{
  "hidden_size": 320,
  "head_dim": 64,
  "hidden_act": "swiglu",
  "rope_theta": 7420.0,
  "init_std_o": 0.0,
  "beta1": 0.93,
  "weight_decay": 0.026,
  "batch_tokens": 131072
}
MLP neurons of a small language model. Each row is named by its layer, matrix (gate and up: input weights; down: output weights) and neuron, and shows model dimensions 0-191. Each number is 128 + 24 x the weight over its row's rms, rounded and kept within 0 to 255. Numbers have three digits each. A neuron's up and down rows have the sign that makes its largest values positive.
After each neuron's rows, "fires before" lists the tokens most often just after its 100 highest values on Wikipedia text that the model never trained on.

L5.gate463:152121075160136104163170142138104109135106106137114098150165092171139130164111119125066143185146164138138117146139147122109121136097153098118145123105093146123126136106141119124149119097119144168158111137109130118112129141143151107113137089155104133142131074176131132107108106116121174149153119102114111126086098130126116122099140149176127160107143121142138119128173134091114109111158097165131082139171126111143102129120175166140146138121178162154168099124142129136115090125127143131152127116138103108089146123153201125189087134138139109151159126104112191121130132102152125145
L5.up463:078144095141123103154113119160150131144106110111125123167107132144112111183151142152131089155191159130072146144110128125110096158129110107118137114125073141138175138161153107139104132067111109118166133130145141103123094088126144124136138148120088137073146070126186097168128123118113129148171111095140134108083152117102115109105122131156116156150139122082126120118124157091136101138140090116119141113153131120134163135120150156143110152171163135132106118114113155073151137107125169161134134183145101122129099138117174187131098092173137146167145080073099150124149117141105140083
L5.down463:136129118121076143106086130133119114126121117115095099145076162105123167086167088095158139160132115122146133149139113148177116127171147091113125111151182169118116134149127130137108101128130136080086135152107160125144131114151118156085114122125112134117183167157137156096098142115120117113138127134139125145121106109108127145126158139151150135098090124111172122135127127126121132121149125134172083143152124117118106069073151184116142115140157099121158125171124150106131143082111105160123082158131153149107142150125134105151116119125124157126107107149069117128116149129115118123
fires before: " |", ".", " |\n"

L7.gate282:101144126115119141143156114157137104125114088118115089121142134120096159104098123109099135132167140136134123125132172106151104153106060118194163106104145159118160135150142092147103123131120145149096146175123144059116117138188095151099110112104155160126154127112129140154153141087130111122105110106123097095115146121057104144137146177143137118112091121169161167141102109094120099150044158178123112145128115131124125131150173122097144158154062145137126115126140158102108129138112149162118121172116119131115178087131135135141134134127138123105132129136151121127145137118108113113
L7.up282:101093131114148119125144163145134140150111087102157139104094112146138080115106163177129123149131115133127127124144106148128103130155120151116156141120146133116144122114169102102189131103189104117140125116109143138132111087154115127155170106124126121154131137142137158135103147141143114110148155136122118115109147106161112148137167181095157147108097151149139100156181116144171124135158148150115120114117145127143130180118110129114147139103147118175089140132109179118117101133088097154118085170138061167096132128157157123130140122127129107127104080141137144096104117130113127076
L7.down282:118128142110119120127095130136167113095168145144118148111114068152115121153164137121117150114149115118105116125109142106103156164101115125140137154109087132172118130162142127135109159143057136118127172162140151139089094140134132154103097138137138118117127101099127149126078142108107165133041123116112153069133134151132103139147092084151118127161102141122087131181041136119128059159120114159147155188119120138036124162189135134131118133136111141138110138152112125131140184106164132122125151110142135121130163124119097139131124126138113158157162164108107102106122186095121139164
fires before: " ", " |", "\n", " (", "2"

L7.gate296:154149094106152122130155169126164137130130096092099165112136125138118121105136159148124138139139124105078135103096132127145098172123123132165103129150132141095145106096136163148099130106146115148131107125114125157110108164121100113089150076120135114181126137121153156102113145123131125107108128098171123130067118099114151171120136098144171161155133140111122160171130139104102155130099138120108136115161167151123120099069100133124087099106122142106162145124094147143125111147087139125128183136106097123088159141153131095165131124127156137073140136129121155098168150103154111109
L7.up296:146146083115159134159163116154132137097153123134125111144118137125149194131152132169113172097113060120119129144126105122138097164125165143139171118184100108135160132122178136153134111114115067110119115114139109130159127157158115143092143111127125124159160131102106107103140122144107140110104133153158166112115158096118165137142146139128145161148089131095138144099105159140077135180144117128134117107190122144132136133123120172089102148098124178114137173122116106131098098092098097143135181154106122112112114128141157099143141157143130172140150124136134120139151114099128123135
L7.down296:158161092117142105107137109138135144152115128146114128132115086112147141125128126137103112091138169137106072133101103144103136127099166061148099056186133145128130116163139137176105144132122145136105120138138123153106100155158109108112133126150133115125163116109147148107134134127137134114183138115135154128153142119136131148147170128138160153152161125163114108118154138129134112131151135113127114109183144162094151117076147096069120166126113137140097143116082141152124125126099171112183142134096116114154189165123146126162164128138129124134134143126153152083153132101163096098
fires before: ":", " |", " code"

L3.gate528:121094132119128152134136129136137105098116145151130128125071136123084076107093132125155139140137115109073127121089144137115080076125112136148101119118135125171135148113115145138140109141109160143106112176096112117114124093085128103158146144208119094158109105150126117071130153122118110156146171139129126155117147102159147135177153098133120149136163119146116112088170137112178134082141104100112115131166150129124118133113121133134085152112124143094116151113144111113127123161155166115153104099109098118143129073099157109088109141121098105125151097094144110094126138107101102102
L3.up528:139125144144087155144139146132134108122092178158158182104097064112122079076122135166174144116163086090098120144141127121126093140132123152146118150110145130124126145113124155120111123123120137147115084109142155128101111092120137114135117149146147124104129129161114082088163111077134126145175150173080124175124155120123158148179189128111128134144125118101100119135115111124129155063156108130146121128127159109158108115084142097130127126104136143125104151110117142133125135132135169101143141089119134155107142119094160107142097162117131101146160122173126084098125118128112104133
L3.down528:106140115153113128101142122134118116138097127171164122163145092140156111073126109109146109137147101158154112143082094079101098172118095143137163110089133109112078129128160204133111130146184091131143109176136142073153112133115131119106097165142130123110119113121117131167111144149109112161099156119119075150134134128092076111144137097091112106088120147153103138121038131135137151129128143148123100107126155098083113114108141098118140154162147118165118158112116142156109159137135132131108143105095075161118118140121119114167111161128100137132102136096089105143116113153162115113
fires before: "-", " a", "==\n"

L9.gate29:084162130151129131148128104110127153123139126105115165157184153078149128143116173113147154082101127129100167149140139142138117110155162143131141116146121138117136155128093154144120118092101174110134115141174124113134131080143122127146145138094118106112122133105154130124143111145122100126125116167091121148140080112161145181091143088142135138146152162146115123115156140108161175118173106147120104088170150154119139126114114121096152158125167111091122123112185116129150143097150117092145113095137165087134103157132128167182151133101105112099138115147150110159120125150157133115
L9.up29:140136143114164175118113117130091112120145144113191170104111139106118126161154146130139128136113115117120121136159129098162124141134155127170116092154144162108117146143098149103119129148127087130150119129179050143131108146109154126160131116120098129106130120150150118118164101148124119165160112125101133149159075129143106133198120126143099122129081127072107134120154148165125162119134101129139139093180133111152150111075114106093138163133136104124145070150155109155157146153144120080131155138097135174115159103175129104158143136098123106132109146100104101141139085144105141116
L9.down29:126120125132099134020168142156152134113118086126138167129137148123159127130160128111111129119135142065135126138130085130138109129124116103127124166124161119134119107109113101121082127130120112115114147105113172122151112137103102126126154107139149156123122155109135139125133131142128122111164116104101136082104119134095082094136141124153123124163123116108158066180255105130129091163129129111127178106153178152114107173125139119159133113118153141143141118114125089076108155146145128132128120127156094117112113110135085130116125139136110104149128138129125160113116107118123142135
fires before: "|", " |\n", "."

L2.gate735:117106132120136132119111114134139120142116123140138122185160112102123139106106117142173134146141141138168121141129144121141123136138144191121144124160192145129111132072126117146147146073150141112173125097114130122119156088130111120143112158164112108170067086114127113138118101150098108121138116127118127124121171169167142133116162146154147098114142143104127123107151154075163128134154154162124168124159120122126125130124084112087138194107140109153119109080135131102123074160102106129109118082059131137114123129130155124173128118140114119158136121135139138141110111177136154099
L2.up735:116116119170133127179122126143112124138092136123165150154146161109109121132113115126161151126132138145144087157180130118100125149115099137132175113140153105108105141097100181070106143149144115090151085112120131118105176174142124139161133171127124139086140107135144096149138089117135114119137154161144123122128121135167095170141146141131133107151111128109079143143116140132154129138157157105118138168118181130155204137144140088094119110138121111125156126135132126148139110144134152121114174132128110167119087136114124122133149145144128138113133133105150134130149111123137132099
L2.down735:123148122104109123117100118094126180138079151144137149106136101117100121130101162138084105149148108125108151138117105118110140113103105113142115116108131118095124113122159128124122179143120110081126124104154108087158158128166123125083096115137114137113113132130121133150121138110128154183135067157116115183149142122155144090122102128136142107130086123140138094107086132146119139085119137114121109118108197136106157164168181089139161100148160139124124104139132158126131181136105116132170104122140123149134109163158108143131165164126129077092147137102107103132136141105100116123
fires before: "-", "|", " "

L3.gate498:105095139123106110135169124106112094131117116106145130129124125102123115106125109173140114113141138158138061109165134139152149175069112123146131112154146136131108132144150175099127121165157161137181131113101129122100168083137112106134151176089152127101128137119148146112164087147101151126135143107124115121117146119087149147158109089161142129086150077132085143126096119128145145085165111121178181104158142110144144110155119110110103179105120129148111129116115151154106138128131113165102128058114167123143149127110097161145136138155114101122107095150119112129159144087140140099
L3.up498:109104126151150125119162131121179108164100155152111121114120136102111110110103137095152119141141098115161122118161124120149157147118106135120166147154140125111129146181158132114141143092125113157157132126154128149150183148127098123137140166131134146129116150135130094108136146182154098113140107106107133161165112145123110127189111098086104128142139131107113129089103146131123123140140092131118169134144169151135139145138146118070110128085123091069157145141091120186115198114135130151143141088143166113166159118145129159192155143118154129127145110103080105122105126137088117129
L3.down498:133110133131168103128084125108151155142138150109172148140152134086130141185101113106076133128112130148097108139091142139123166144188129077120102159137126156108156109125119139123173121111106064127116167192132100114128131127123140091063088107174119155171137114115108174169129110132112118155161136086118110145126146136155130154149119119103104113154102129137146145103068142097117128143136139135130131133133166124142174142161109110113115079107106128094121112132140147186128099128120133100150139140094141162131120129181138115155133140127156091110148132117093110136137130147158097092
fires before: "-", "The", "N", " The"

L9.gate35:154142148114147121123091099114115098126124101126121137130146145110119121107098099121159147133153170161144119102117149080124160179126122122126111101126136140102145099139116163098127125047152083110127106127082107141121100130131119128125156082131134148097098151144174157140137149126141117143139088122117129090132141152122108160093159112080086158121122132132111133115124140110116136114140120138155150137107154161165117132147182132137083067112134116149111146136134113124149118160087147123152154110154116117140102106100164140140160150131121158072167136097146140140143127134130074120
L9.up35:114098124153177103162144157113091163120115123107111123103141130138131150113159186119145112103137126063119150151094127156090127097103132102131152143133135144138129108121161108136130122156120128130170149138169123178158145139107070125136100119145132119108131107121109139085129124137093151074121144095081102133111129145108118121117085148147122088143121103148105118157171103149156159139120141141133124131131132145092111133132105147089176167135131144132149143155121173100135141135092121122093130128137103153159115134163130105142084112127192133124125106133154096160105161124097162149
L9.down35:117165154100115137136141123129108155138178126110142133132135087091129110117094114113111167148096187138174130114157113146136155127134071107114176161140133133139111127162130125167138117142103131125147129110155119154139120130083134098086096106174121136107128137123121106139158115111103137165105146156116113117124101117159129152162141155137169118110158080160147126131073063106126154151129092127133150084114140148097082126124146129130161166096113129139151127121107070149128100115169129086169135097141170135159146133128096106126114118134100159156092127104140137123099100118098102157
fires before: " |", " ", " \"", ":", "."

L5.gate578:121114088130169147108157111124145117153119080095144139123110152124129113156118101122149084122162158129138110139105145139161099106150150169075114119151118096140173134141126146096133123129094071165153159152148143137120140121126100136124116091171139127100137100142142138128134151123096104109145120066157140107085120147116143143109181144150111081159134124112121140137151156143140134100115119109110134148098136155105116094097089132151149144117108113100117085134144121121093166160138114148141129119139125180096078129148099153143143150098136171106130127115084151129140137161125118127
L5.up578:129142103141122106120141137083124134124115159139148191118117129126126120140127132080151127140144098132120159136130128128139132143125155125075145105078146132134125136139109089137138134135128092133121156187106136149147140151128100099067074154119154137121136124162112116110131124083109153147154076125122112142107121099137135116082117130150180138147169131123136089172104102097132163115138146123099087141136085121124140098143153143140152119136140126122166121127158111106087155144154134105124127154129072112169147129136094128138097150190123130150131089125093121116128096112122170136
L5.down578:121116151119159107068155104147138139105100132156117111123131135063149143125152129115142123116119147112116114103161083126152173113143084092123102106127140153099110100150143123130137138110129118137149185098121153105145133092155174177116136177133132119163150135092148074176175158142166144153106135141136134115177149124090091111121110101139145121128117090138134118122093106154120119100141136113109169137142139144133121181128129108108131128128125124071178149100132165147127130125137080129144132161130139123129131137121160118128164123100140138127133128173148104117111144161129130142
fires before: " |", "–", " ", "100", "5", ","

L7.gate415:150146153118097130143084169172139115136125134128116105128114122170121115132117132139128141176138167100118128141129120130100102127101138129135112160159088121116105113139131115121075161103127084092137140116124144132124133161117136089148130125112121115118118132104145110140151144098112147130131092090136124139152128069104167165108110152108101152148142126101137110172153094116121073138153141118108172163154145153117100167123162146104080139153163120164182110123184140136129112103103135107064121128106136081114150116142190140123150128136133132177134123102140149110136122093097098130
L7.up415:124166120139163148100139192133142150124102109176110107154135150145129141136124126160153127109148139111124166129118115108118081124134109099128144149124113135161126094139091094145114138116103090134145104118135160115161142172119118104148148124105110132135118114109086145153121165138092123091136100063163117126142127118132148121078068115149080091153088080127155134154199145130135118123157105097124129146152114129119082166156148152111101123127147140091150163136112144082157159153117115171114157116138128126070138182180132152091122130128124114134124112140103090137131090131135157148
L7.down415:173136126151124143115137159146165127130117082173067130192098077141170112136162108136139134148116043147175132125114149106110130151095112110142130112117128151144130120125139124156120140130131140140110110132092121152173150123121153114137131127085121132192121123104121161107143101135131123117120146126144152152123174104130189123138148133182174121165136157143160124172174100123137140107149116101132083153118140120095140115130119148120116127107133114110142145102184131091180095142114121150132094128150125107086167151148138145132167130111108106122114095162132116125148129121148104127
fires before: " |", ".", " by", "′", " ("